Weights of a small transformer language model.
Size: width 512, 98.9M parameters.
Architecture: RMSNorm before each block, rotary positions, no biases in attention or MLP, untied embeddings.
MLP neurons of a small language model. Each row is named by its layer, matrix (gate and up: input weights) and neuron, and shows model dimensions 192-287. Each number is 128 + 32 x the weight over its row's rms, rounded and kept within 0 to 255. Numbers have three digits each. A neuron's up and down rows have the sign that makes its largest values positive.
After each neuron's rows, "fires in" lists the words (lower case) most often at its 100 highest values on Wikipedia text that the model never trained on.

L12.gate733:123175126168112111141198079186148130099090130092089128132128151102162134114154113193102161040173116149087133178157143127125084089161100094088149068114101099142096089172088109090115148073099147102143149105061155155123096119108132171154077143108106152117090112099069136061169125148169118078
L12.up733:199117096163113107144139085097137120137131143157118096155104153101165160097148114153132147122110076092154060142148045099140162116108076117080067115122119088167110131092159126116127164096093150150168148145024071182090124195123152081157113135205089148182138142151125117124133124151140118096
fires in: "from", "to"

L11.gate150:119128167093107138117128110134104132115078055113139149118147097126111156133134146141081147092077122117168124153060079126119128164102143159174151167153132112154155115112125089156117107142062108156139117094124149122155166137139117112119115089135126140132076158117110080122092105109141179146
L11.up150:087074155082090134148114070152046145115103058160167172053120104115158065088111118123148155134108166060116121161122027044134156128158140133133107136152131137161152173150105176118156096106114112123097091126151119164116120181117122077121147147136120133149123145146083090166133105158175127116
fires in: "in", "on", "the", "at"

L13.gate1047:161139073120070093115103097136144152159106153075141147121130158143119102163082167074138134102070093161133114106152134147167096084144081159077112112073109138177089072085121145112126119097130151106071111158126212126103088189149116175094109126090211100105066157111091153106138101196160172052
L13.up1047:144148143127114079136074145140128181157173136165085129135135117120129162164125142138107126078088153062143063133146106185166125099081050123148096130132087144134103071055146146115080137082144129099101120180108125116163147159150095147146127147146158121127137138120115115164093045121177132114
fires in: "to", "and"

L11.gate100:118189105174144132115121079131075096149112129140076167125150122129184079096079149184075181131133090135111132149113138186155140157121165149141157133134085137142110059088132114127126111110153155114131106086131099189165155042139086149131172048110092130138146093113099150146121121175137044102
L11.up100:139172119111092094096100097092159106101107084135129059144156150098135139141076094117134102137043187109122093161150150079152101148123115141117123193142126149113144076129099088078154103129140093154105186150150096163125136045132131134113102125166149136138175105129089163098115137043087100129
fires in: "0"

L11.gate1329:099078099138129101114148163134097104121110121150137181156139151110154139123056195099073119145140080105149103173088082177131107108132158140119127133095079129189151139045120096135079162070117099105123099124160187122102118103148103151089163154133093075170174114108062099105126097133165161161
L11.up1329:160104133179068092138131202155124129147109139097152102103216136203139126095078120167137112134184083073121218101131144140125143159091128078081124148110128119163133103117091144122143210150085169115097107167168145100093139147102147094063113102096107102144180145128151122088116183096096094085
fires in: "by", "is", "to", "of", "on", "was"

L13.gate421:151125149129202121093132157112107102135132134090127113114103098146123095152128155182178157160167137057128098113104141165170120101171111080113111150169116142139165129146098147167089093136150091137174134119173073153079051086133146138133132118114110085113139078116117164162160100134108080123
L13.up421:100127102156098129147150169143092079155130186121155138150147141165120165148147060096182112143139094115110126104141119060157148198175145105111141125199177122095114124091136099095139174068094100170165137084083116095110130132123112089145170093088145104127094145167090182127181090137148150123
fires in: "november", "october", "december", "september", "june", "january"

L12.gate793:184119176044158159168147149173128110090113083110134117155164105191141139108109156123084106169154150147171177131078132092132101145136115085163132131077169137103142093178159110151180147194036150066111090099152142077090068111156083089130122143141138122112164092139115126161120122084156120144
L12.up793:148122156111177110088118107131129173155191119100147105146093117105147135154137117196151134116099060137124093113118123100127151147152069100122088097077141165154096107119104108072088160121111106137160092095064119121125125104169155155096199176111143142119153063108135173129137087123149130061
fires in: "a"

L16.gate927:122102123112077074101103160171124077122128139135180179069135143108110157130081131065151099154170067135123138182109106138141135142112080172173144122167124143130116108138129165150113076167146142165119129074125144138141138170145115108132113139147112153143150124150098169127074163123171041109
L16.up927:131177180110083164090155098153134168171144124139206094105126159129150115070132119118171141169139079132141132091134122096065187148084151152150084109104151099113118092176131127130102160092100160116133184096146150174174112154133123136101169135122097160082133155105100091135156150097072111118
fires in: "the", "s", "national", "978", "world"

L12.gate752:097162139159069084098163091110100123179116154106113151106150146162181099106111124174126127091101116087128111140116218125167143093119151148118194126127069171127158095113049127113132084085132123100175122138099140139109139072143122200078122085165102104133124091137127149090087196132076112112
L12.up752:123143125194127073142107086115033151114161086187117087059070107129139144178175152172143105154127137064145148180167182062160093118127127109133117121088138119164151113088142089137085119116054137138096117137112100129124124133085128119084148125140104166121120147143147174113064150182149171101
fires in: "0", "1", "2"

L12.gate416:149155115145119183096080100129093122171103141120139122156163092158104167126064128138117144187137168139162143167096154092112131193164070075173067086088202160132110145122113069112092062109130087102140134134164145092089143078123077153118158100119153153113162168128118135069143149113105088109
L12.up416:179198150160141118128163161148173095087173080159204073174093119072055157115130129120094142126074084142111147159179138098127178142112134118106119165108096135106176194156156104105098146128113087140134119133138138173148143164161163129167155098168155105095093137175079171099154136074169154075
fires in: "the", "in"

L13.gate585:096069106162138167145140112185061112119107157142174113108090100084114122167051118158119077214120169148151098161105092098147153144138096106138078146086064121116149067106151090128148113182161178148109150127124156108154071094112123090075103118142128144112172127143152149083126121100153147095
L13.up585:126087144075126168151142165133124142146177116068172147117120117082088088130146103171113180106128112143139097103098114128132099130192108138114057169132082103133114158138093153152094151174094179115111126151137142111152130116079118129103098120121137125129199075187062175092126115088127115105
fires in: "in", "of", "to", "a", "by"

L11.gate1322:137161082093202153142124147121109125144163161138102143101146061138157103116134179108160116196123145105107147148106122148156125063100124129074097094166135091104128141131084110098135143127137104092154108120145206139090078102143137215088120048130140087145147102132116112153186161132109072107
L11.up1322:131123103137127191096123146138087083164170118091077140148055118133072150134152180109131156155101097143148099088131058130115123074124117144125157067164099102185170144110141148155075114112141126138146083137148166114110096185151087186157091114131175122131130133157122153160125149076100134133
fires in: "by", "in", "of"

L12.gate1284:102127123093143156147109122122156158159148096150119189162124143102162084154112121169125131145209150057111140107051133153083121130154117148085144119130135141136144108130073145098181123116113197076128143133114118157167120161124173201112138117159126036129118100141154107144121132098143130065
L12.up1284:157158122096146133088146155120150130158099066111180157144118128090128113097124098138089131084079112151133057149109098098115140138090082183148117128136200163120146086173113183144078151150156155109169110176105118116140146144162121133118079090143147081105163143154116141139128168146125104092
fires in: "at", "for", "in", "of"

L12.gate586:117154085119144112142137123076093122115105115085156121100130160143122104079139127111161164162175133071095130170113100139146132114155125080200122156171142064148175042117045077102129154170160055094132095135120150113134121108078117133032133081144123069074148111129096106089140045141152156129
L12.up586:075104103050168205093055112090101155164117097123122191097114158104099138133111086146096154127084132145098140144088108118062169068116126120139115152147098067111142098178115073089149093199107151143137118073144152134154167106117119086091139109188108067127157123115160112111123124075132151122
fires in: "with", "to", "of", "in", "like", "on"

L7.gate381:127070136098139142058157118207089127181096124131125114115123157127079126132118113148132157179145116100148204129158167100120128230064148078109091117171135108101125143064070136059107105116120150133120134070109075077107077048095070103150144076169173120143195077147116140109116167127176132089
L7.up381:120175169081114169124126111146149117168086086104133145110124077164099158162122112124101181164081153174132165122155127059139174192110159138105059135126086169137118140092127148087147126090108138098128174116134106134181058107144070090167134131147103163185138111120124161121134152084181094134
fires in: "and", "with", "have", "without"

L12.gate802:110198104145094097101116141147100146150119107187107086182149210070140133136148154137113127136099178113129142126074195144116111179169111143099105127077118124108121128082177137123151055097098114097131075129119120101144162148129184087098145111137092112139122117128078099096101208149114146097
L12.up802:155131149144181120121107114143165141176156130135106148124160106169113092148149164167144097077164158138118119117055101112115078134125163109129147126164083117112071099096129110114158117143061173134101105096086093156151164200134132121134124166034069133118170156090116152139067175124171092160
fires in: "to", "by", "between", "in"

L11.gate1058:132136153195144084165165132148143121122129152095160115133147133136119101120158119110123088123120103137109100091148171127160091116107125107167110142160118112141099128069114131104136091134171113125171176133133147137160140134146109171133080175076095122119117162163069136192182112157100111135
L11.up1058:150150141119197117099153138069086125160120196126126158146130140156151056101088107140097126106119102125095164145126121161137101100088111079150142135148106092159104067128130107125141122134227093140133117162107140124150074171173068106068195167112150141111095129153074125166129206135086113161
fires in: "north", "u", "of", "united", "northern"

L12.gate536:146062114086127089187151173093139132116131148156087111117140111147136123172074075164106178109174049088149124109102079089144148123084083129152117145187079123193129107109089083087115031164184125110100120108080142129137129145127136169099077166123127126116101186078112138141141101166168145106
L12.up536:127115138115138115155177099146096119166126126158082161147134141124092164146143112146113184128140110137151121142129058140120162097111162118135175140141160120133063083135142111157130095086137102112122181170112077124136057171129127055118065098135146110054085098117083189115152112135114094158
fires in: "to", "of", "meet", "from", "for", "with"

L13.gate572:097121134118114195139085126101147075103069131116108144149161127138131086160101149162085133159100120157070108074160108110184140118193089069099103144111104105074073128139058128105138104147152123103186096162140075086136117154128122103061133107102101121125127120093121117150097094144109132150
L13.up572:169169138091125099110114121145094113116184130130186133127157109092162059085085110128103050196074134114090121166151094111139084143122139179122132143137126093136146075116118163111094165142143099093180047140067131137099151161124132082103122126175059163165154120109097140075157099191160118154
fires in: "in", "of"

L16.gate1050:126153129126144120135140119120129145129127158116082110138133094145145144086152124104161071148104145145131140161115105155132108134136079044145096111127118178172082123137088119119121149141152125145107137149143106172108116069155128119091099178086161132152058099146146149127107092145155101059
L16.up1050:106100113143168142095174111128104123093122144115150098122123062111153105119176111108160068155135135083135132135101145166106085178184087109153107101077145161074187106125146091140142128158105153117123102175145178184120135075131128037125092085125136085127136168155131084163192103129113176167
fires in: "the", "south", "of", "west", "east"

L12.gate920:108164146126103154199113092150200145113120128099131132135127108163177089093137123152153105167114079116095129090049096090129144103144153040107139122122119059041110169144118136162092155121109072103145098081122203127155164134129123124081060113107153135113104147141116153083201169141180140103
L12.up920:141148109155134081132162154109156084121100174176074148146112098138133097118139116109093146180109174074169123111137173176101144124172141153130127138111136106148178137123114071135136209120123205130067163104173155136151125178133136118132132110108140092137139192116204131107137092146136148123
fires in: "to", "which", "it", "pro", "hall", "area"

L11.gate358:186156112155142202151097105098186123124074141100148124114097080150153172148127125067081069135124122103112136083148162158150052109166179148089099167161121128164116109088087105160105136067137072123133114069168074141159107106169100167171089091101146141110105144065118115121106145123154119139
L11.up358:094121152179158190084118131109104135132100124111137111153159152077155133016144170135080111142091047105142098089176158134120171143117055155138043163092057104170109120136123134106138143161154104166128112122094165178181078109170116132176120132130113084145091157091106171131177137113127141075
fires in: "the", "also"

L12.gate973:149076062122152131154113140130118164131095090114188199138116104187121075135115110115066082208141143146118157076055136101133135160123178075060131139135150126093097120151162117139146138162129151172147072163133118158172101076178095137115115102058144158110072113161102159141124130126162163186
L12.up973:227166115123116119155128157135191134144176086118144121095102080107136136147127136132113138115108127154150122094169134132114112103080135105084163070174102127151109129201127149101105164152097145147085121151124121144167133125139148147083160139087086104157079174117179164087102064127166180204
fires in: "has", "to", "who", "which", "had", "have"

L12.gate1256:124153146152093089121167094154107150077134039114123139111135172102076081108081141140160112114161102124153129149151124095140131092123104173155079099144125150138122134098181125136116152165120142120102113096072130113158129103095095184067111131145134174122137150055135109175098100172166150109
L12.up1256:152124141185056087136096124111118120206144072065149121158133171110142121106176208116137068084112087084084113107120112151190154086163093159087095081156129138141086103126123135100128155145138066126107093143068120128117086179093107127129104089134102182106139137091088106127139109154133138089
fires in: "to", "a", "make", "help", "be", "have"

L16.gate504:121129116113049112171144137138148137131122142136142113093150098145104118130132135114107118105129075148124124158134116146182090122152145156098095182116210149060106149136103115128113118080078123129134154093145079069091097149173127228087111115115129098081141125146101173150105093136160144184
L16.up504:136168120077134139146101077124036131170166097107120107093175165140101143139104197175133156140159097136102133193128142200123133129082117154212142155096153136110108105122177155120127150153101112144173196137127151176147162104158063133164175129091154031116113182104114126110154137118097115108
fires in: "the"

L7.gate1226:100116106142139105084082113107085132115091155093120165187123135137082127137116137179179139092167132108056131154129219123115134134114074115090189120114089079129130043119134098131123071146125164109127168140130197108062047147150111184093169061168097136090169133128135090157134162095149136133
L7.up1226:093138124118169160129127163112121149163133116054168150090157187125096117109075143139110092115088132028117107184137136094086172169111081119106171100128138076170173132170085077129133160183112150108167162146143128137109176174167102127098141060166078155056164084120144097098090115129105115157
fires in: "in", "joined", "at", "with", "to", "of"

L11.gate981:126147169200182120109155162140128136111124138134076153122078143182141162152095157115160128134115119125130173076139207164101104115109107090182068100094109191172137081101133161123152103084113070142130139136124156114121124096091112100070176153193104160093111145136130150122174150132106110140
L11.up981:107097165164118138164063142124094140108160171184153110146120152134049137134129062147111088145123150107119169125115106129114095133140139134070153132180135095087158072088153112163167172090084153106105080103138168079152121091100171120150059079206160124134119101150077106126092094107112183157
fires in: "but", "although", "while", "they", "not", "though"

L16.gate33:156110157110097118133122083144182135144094170174136167117196153070093120171138165109099106105142140121144143106072110145131106139122166124157161104139100138067137057092084038049091126096129156187153147122100122120079141092159099121064105087145111146095068130088118048119113172095109161120
L16.up33:128137118129154137088083121150136160127107146077112106137065108160156086110086207098123103128072160093091099162080139150140128133138113069166152181149105053180090050124126131112165110095081120147108129154129089143111098113104105085125124120032097199045108115094099134102096094155149160085
fires in: "of", "on", "with", "by", "using", "against"

L11.gate515:140136117174096124138081103077144124171140172121149141119149125210108117069145116167143096148088112184140102082090087130124161100138114071146179109093152159183118105156101132141097231188134163112125125101078120140122137200135137117051099057152105111130088155121133088069114086172159155137
L11.up515:083069072136170095106146093075075167144155126114104119105175121169128115100149142153114105141141095136153121042119091130185172150197156078131137159053148147134160126140134095152142211158077105158103085123160131135057103185111126093164125163141153138139081144115093101129121107179182165156
fires in: "in", "of", "north", "the", "west", "eastern"

L11.gate851:098124096104107101127190183116184142141130151106115152116103125120120106152046100181071133107104140113121152128116137169126098138085117130139137115130113167083164089130180100153145119095117116174169131109098106135158099110102161075102120099097131157066123135077096111096119078134113114159
L11.up851:155095160128150152103119120102125083080079141082152161127118163121162115166115133151130130140114125113111111190132092152195097047157131118131115136110114122088092087128089150141124122107157102136171064127073044097135142143139134162149165112093120136122186143146107095137116205126165146101
fires in: "of", "by", "between", "into", "the", "from"

L11.gate689:069126132165113112116130074175112144067119084150186157177132186134141152159101083061129134089091113126126127184145143097077106163118168108102089128216094125129095099112145128116064147084166136118091141115144172191080061138078164083160187109135099089156132146114038154135100177158139139142
L11.up689:092104130097137130085140165166141183164174163176173112085110155110151129101110164129071149139157103099216084144098158120132155129147202084145114154079138155116138135128128094160181149145076154084152141109093074179127106172203147194131084146175132138130150104104112097112157136121104124092
fires in: "the", "500"

L11.gate780:186135121098143160182096115147115155170141147106111163062138083166183162102219136118122149136151149129151168127110124153153112096155113107112132171109141096105156134095186126106138183082090077134161104176098150107144062202152125124071120126100119130136056191150126159108140183152124118137
L11.up780:094147092119112220102171110159100134104134144104099142139104117143073116160097127082126104126143096107096129141149113105160162107140211112161132132155094150145132148136140170133155127118142088194150191158102095183108144144107097108166185059171096090091191171125116120113150136131125155105
fires in: "the", "was", "he", "only", "not"

L7.gate34:082114109128062090200178102120090107153135119150118136086090108077107139125104154153132127153166084114131084133126144146155158205125117181119152095148105179166158139090177135136190126158127142083130141161162141094071131135109112069077117121042064096103143151151136146109076105144124199084
L7.up34:120133109142092147142101147138133070110121120126075111050040095137105157126097122138101157109150093079127134119145144154157108129102126151054122167145125152122135122120043145156185141088122111140112109109159094086144135077175091142086151105122065121171131135056083133155131161162073149108
fires in: "of", "to", "s", "my", "a"

L12.gate6:131188112119138128147125129167158128159099137091076151121203120158088192131130150182126087172079090104124105160134099124124083077162090151144152198095138131046113112089133143151135097167179135165108111090118129155109109108134107077084165138084132100057131108234099170150117137127144107101
L12.up6:130112110166061130131091134177105124106120157119173117135198084154160198063096117089089152163131101105146105158178120093144127105156125120085104208120132083109197068081073164160154098152113132163148224123129132146089095125158127149072131137142131109168127184179075160054150159082100161248
fires in: "the", "a", "an", "his", "its", "their"

L11.gate522:146118079100112154150132187157186129124153164162137120119127156146142129105083117174075122094110165152098123116165133117179162124121168097152097113092096103118137102139075097150160122096147129182168127131081154126128128137111119156114114116126084130138098129135146152137146125175103111146
L11.up522:131123158102122184090079101114158102146085088140127137148109109119133118064093142136163115147146178159124174117119123187105096101152132162163054125156148145149173145145135104142106174092133095104149117126173072130113129087152169106177122103165185149113151096083100134112119118098182119108
fires in: "and", "with", "by", "from"

L11.gate462:139123143101151095224120096131074142140127188162116132083098120182136085104133105198134065153164145085110107091113191108152132102179122128055159133131138122080163058099135071111096112178117180113140097129080137164126133134143139116056120068134142098090188131146131135093095152185117136105
L11.up462:130150166169106096131105070125142149163142097125136077188150150071133141163116125150074123140104187085195113136127147105110154117186147116081157152122126127123090140148089083103134069102136145122135102136095096143095111176103159093103118136151118103106158136123187199106184166167143104130
fires in: "to", "that", "of", "which"

L12.gate1085:074167111131075163130149108131119117133127115125171147103116111110125167114103170098096170141125056144101083197053062132109119170110150182108106159092120077102137111067191104138091113102131104072119132105140111147120129170134163109102145162130120086117111122107061117179041149110156127174
L12.up1085:132169112126191110160088134124131113149121138145147144180073097105112170057132081111070159133088037165127115205119100122114173103123159135095135210103121074142187157105126101122121103112108124144092138181110034108140097107107186084073112101103196104068136129111110141110225095085108137155
fires in: "the"

L11.gate949:177122080162132143133117104129164131191098156095155104113115121121102087159080165127105133156121136165091137155120183129170134190099149111119097141128135143162130079103098128088128148123110117137173156159077153152119158130170184112103176118188138132185151048174032152073138157073169093096
L11.up949:169099152125165132144086158160120098140110086123118129110185175095120122112055115193169161207154143125103179145149112154088120138136086139173121098114114122143115109106122136090110136089107161112151104132085072122142117135131168161090191101150116110104125119123142088091102164159162140074
fires in: "to", "each", "one", "by", "of", "from"

L7.gate335:135065179138147119150115055171096167113140138115154105171144061133092104145077057140063137148118106112093131141135159122094137121086123159099091123078132159104076105137125139153176128180136133102110125101061104065160125123122087170189152113076133139125123147131121102188126109135187113163
L7.up335:095148089194122177201148118174067165125075141168140120123121147117105221126155160125108152104070165130168112103155131116151113121112108138159084128201137074172063088120158138145144162130082117115081134127083111106157120110140062091107103093099133137159123157086069153156168148136155139162
fires in: "with", "green", "greenlee"

L12.gate587:157070132086201186122105168122092089103116111070143185151136167161139073171088180113147128120128103122100095135132184118128131183115103103095137094128186122148115120126063184132130135115179108132140114122142103157084152135150116121156175108080142108106151121106092129120083092185114085143
L12.up587:154107123105165146199184171099137113081149116143172142175093133144139177127112150102150078121090084164113108125113133163129153136131118080061121104152139144215104178149092172115116168130118136164131076090107140138151112164106123120169137121124136126110173075129120120124103094188069101185
fires in: "in", "the", "on", "of", "to", "and"

L11.gate844:079145100143145085142130128096112141159119119219122119113188163094127136126086139099095111125088161160098142113138082138163122149122116069157148126110073093123148047108169130139155118050099116102086167132122087115133115108120149117060112089128096145071143195140107146046172134113112153161
L11.up844:189107093165142122091111130123115111095131133083183103155108117080131133133151117119153150115106136139176112135174120117095106171182129130166080097131124056088150129118121143018116117129182125028125102071087154119094130092169140106114119061151163128071160138165132129113150112123113150093
fires in: "of", "in"

L12.gate1233:084111080096164150104091147135135132093168148120101130153184141129105133114125193126073087119122105182115114119139136116103157098086133107054196126147086129156088137135148158145138094109120146154096122123121152149078116120147140101033145148184153113215097127150100176120131174124117121128
L12.up1233:163166107088143228136108160139093151091082150134170177105093152063021171147085129129146051183132107158123134138085122110091124103103081091099129194137127123132177047129059100107162150141113082117128228151157144132124116129209166134175164102168167158145195131136148115117125130130169145130
fires in: "with", "to", "of", "from", "in", "including"

L13.gate745:115125093150068123137152154160101130109137120120170156087134155132154125111095084102130108162163156079134111090149146117086133127112086164125112136158154177130175140130105125121107058074191127128142101123113178138097110100198097170139146123163109140098150099161092099151115098121092104144
L13.up745:147132102087212128123102153166115141085175168176235102145130149133133131091143122108149112150135160098134050174158092182138077119116142117154142171100137166186139159176108101120096093146199164164144173092090151132189090106164158098179094161183162121086127073114167106130166102155123103088
fires in: "to", "for", "was", "is", "of", "by"

L12.gate185:111107188108068151159107106100137187146100109161068151075165100129096126089117185162132119142116110097143125154128152150125159189157132091229108196083145127082168094115131134178074092137120151095109112130155121092088058145123121084128119087106112110155142144139134130116151109133161109127
L12.up185:155066159072152094054092096114087130140154071108183157138143123111094179073124107095126095169126110169103115116148098164113129130131115056132146139162209095204134090148157135115107131115137122108141126198090080142119122155136140083200137126124108101119121140113096129155112158106067109161
fires in: "the", "only", "some"

L11.gate895:075111144180102110125150106149073130143108176091075120143101159132104166140169133126154152145112118046170104108102064099184117095108170114136160106116102205119158092107128152168077142157059096102135135159109160181162171147116128037008153076120108154097164213085140137138132132139096127121
L11.up895:118110160085163118082082119104118163138169162094096089164145168183111177111098098120087149165127075047144099124076032160154151075131109189133162117118166174123131073132124131133122138113078077144115088121091173083133206114152114069052159169088127156048142116111155192119133121142075136113
fires in: "as", "called", "of", "name", "the"

L11.gate906:087153098133054133085166102150130145099218148104173125092150143119133085135112139107094077214082168142120132098077116114169111111164147144142117135072149169124123168143154179115130146110108133127095177120208127074128128090126115156119117102093100107116114124181096138066132158127147085083
L11.up906:053163062119122121149089128154130102106186101085144159119113096136106117126191195108199103179121158084106159170152155143164121084108162103097126152163133120152074129108115145125125090135115096127130161100066204078112070087133089130123151103103110094191141107180164112070132130112117130080
fires in: "a", "by", "the", "of", "and", "new"

L7.gate726:116181111106123096126145102172152101152121099037181148126114148074166159137090145094117154106082125113106194156140118149134114080112147075094119149131117119154130110167136120095106113131180080090121143102102193145127088212161080143166079078140152132115106083153151140100144124141171124072
L7.up726:130141076077069126161113103128073122074152086154126094154158155125128142103116080109082136110083121166036110113100116079107103064155175095147088120072145144154170119154127116101171141101144108153137113113081120135131095178112118103133129148117152182116050166097112077089124141122167129101
fires in: "to"

L13.gate889:134101109152153134077152097129143130110109156155113131169189091093114080125116131151090118166125123068124130170173125148149072113114155083122144052081138177118120112113130124097121183087056091195151120091138162121177081117205102178083153110102122178106100125096096106130117152186144107170
L13.up889:174135142159031134061163100122072147144130173122054144157128132049091087107119140114121116128097057129142105125128112115125118100175096135154159105159099161153094060160121151068116164123139094124132105130056188185159139141174120147175182128132157145107149125134163108110130136133155133127
fires in: "during", "of", "to", "by"

L11.gate891:145124116093142131150169105148103141156141107104172165112127099071064208107080140102110111159134093093096115105135104122073100132216114156168139154129119115147181141129115116156098108148158130142128146133152151199125116076179163145072184139146114098085084183103128147172189107130159146113
L11.up891:092110164112121179110082126156127123102106188161122114195100075114116183152093139121077155134150075153089141172177139103123138157186080134109121114116091109116145170159107102129115141136086127092145159183143036072118108136137169124069118136100177133044129207118138125109137096135161127195
fires in: "the", "s"

L13.gate560:179139114127146146145065102180126123151169081088117159174139133086164101180120066068099073132131168100136084182132125124126123163143120132078083144137102154130115122114112094141150123117128126142185113119142127115116175099100072106093066070068119155105142156153075157127100138154153154050
L13.up560:102185179178130124158134150083105134152129165138140187113139145120206113124164153117110149154103128064101067122098119135096081113155120117124170158123153117072064084160127091117165117137091130152061118109119131096127202113156093082069063103125108154139138170068156157113134149124129130103
fires in: "to", "in", "of", "by", "for", "from"

L16.gate385:130165145116132102104130125088129172125139109113122197118172139132133110151073109082145142128120079121140119170104124141138124149119184186135137148148072106119151124084195160091132109150096106113145127121083172147114147148175103140111171127109097182086135145096141133132097191180181090130
L16.up385:101093120100132108184070000135143132132143062131119184140147110116164112135143096095118176091107125117142150163110144155147160084118198186071147148105157120106146125110097149061098124128156065145097148092117135148144121157177179137187122079114162090122105129100126095063183148092135130197
fires in: "not", "would", "to", "the", "never"

L12.gate712:143125142143171011150174123150087137136081109158140168164098161193181051180150058102079106096141125111205215096171081139167105150127108144089099109099085111144171082086132089117116110121108146120109106135086120155097092141107057098059157090125094105117137136189153129073135160150175124158
L12.up712:142171130106117089155118148120116159145111155116141164164108135165158132164132117125111122100115173134189142190149113164147098114154082130201145106111115147125096126130093078132166210154113108069111153069147115150135076124127059190060146100165103085141144152111121128082143170123136175123
fires in: "of", "de", "that", "in"

L13.gate269:117162154110177092103089141137129115135126070146126106144086121143132126102156140182194151117139124193153130121131061151154169139139102095092193125129071153081072148131060068192092171059167140099106173107113128100126087105134113113124135107150118119101109088104151156110151162131115116098
L13.up269:181122115133167122157117160132097159140144114095108085157107084103149098117197111092160107155143138141180088082114101173067137120135105090061139192109099108140118173086147120176068104054112110125133224094088101059150123094118159065168175123106086145116140063165176119142149071115123112095
fires in: "october", "november", "december", "september"

L7.gate436:129132120135123091145132124129138054132181159114110134117146155104138099095096152096215090125112086145069182173107124120110154082112098115131167164143062113193173164019164141155131134148148078131216181120105159172130121087134142099180105082141122074121102130154108175135122143142120078103
L7.up436:138149160135109143127131143106123137125132123118121153145133110193156152146120123121093150139089090192183167132101169089109116119165063174158146136145144138146115128135092122107138111115146125088095124079103124154094153118092074082174147124054154121100122124107091125163163143175155136154
fires in: "november", "october", "september", "january", "march", "december"

L12.gate270:126121070050143149173129120153119116128162135107170148167163181113161117123090201111087131190077090120100135137162145124105143132112095134137139126103125155160095134130043141127138057151132174156149169087181099107142096094119195153147151097157141103139117160081113153167134111096168177120
L12.up270:131095136124136149164159145169062158180086140130087172104144060043117133127161127096157118169128170161107140129057179107095097135174108156165088148127130119155117130050130126106096049143132132137150088080085136134166113132116082116105091106117151140093083142119154153070150159127126167148
fires in: "with", "a", "their", "s"

L11.gate188:137154142193184102179138141065136121073135185162107097093085094126143141095120114073098163079069108175071110167130119114131043151175086134105168139150068105085149095151135159095170116122167205156142197052099141108100054133119103115097088096107130124153119124115090147111111123181084172083
L11.up188:130082103182114128051077130105107154076123137177108072124143109077098193123138121173188179125146116101158061103143101163149179105142132105126119131175143099121149159126098139116127034153122123178161114107136110089114126144159113148141069180053090133150148103123168125130083093112115158145
fires in: "as", "of", "for", "he", "about", "to"

L12.gate373:171135124139101108143093112129052134140095133044161150185122084117182134110133114113192150124164125130090120108116122167073116161141124132142140139177179133132152174107102143138146098076156061160085091084102232125087196105110123101106163165113100167147103057189170117160196098117115055125
L12.up373:099060163183134128125102156162097100106120067094143166180113108116136100100152069133114114078155153132174131090076103138151184161153148149108154093117140149064145160136127089089109128113112104107156175113114132127140172082090115074151185099078147182127139180088119124120124177090077170162
fires in: "november", "september", "december", "july", "february", "june"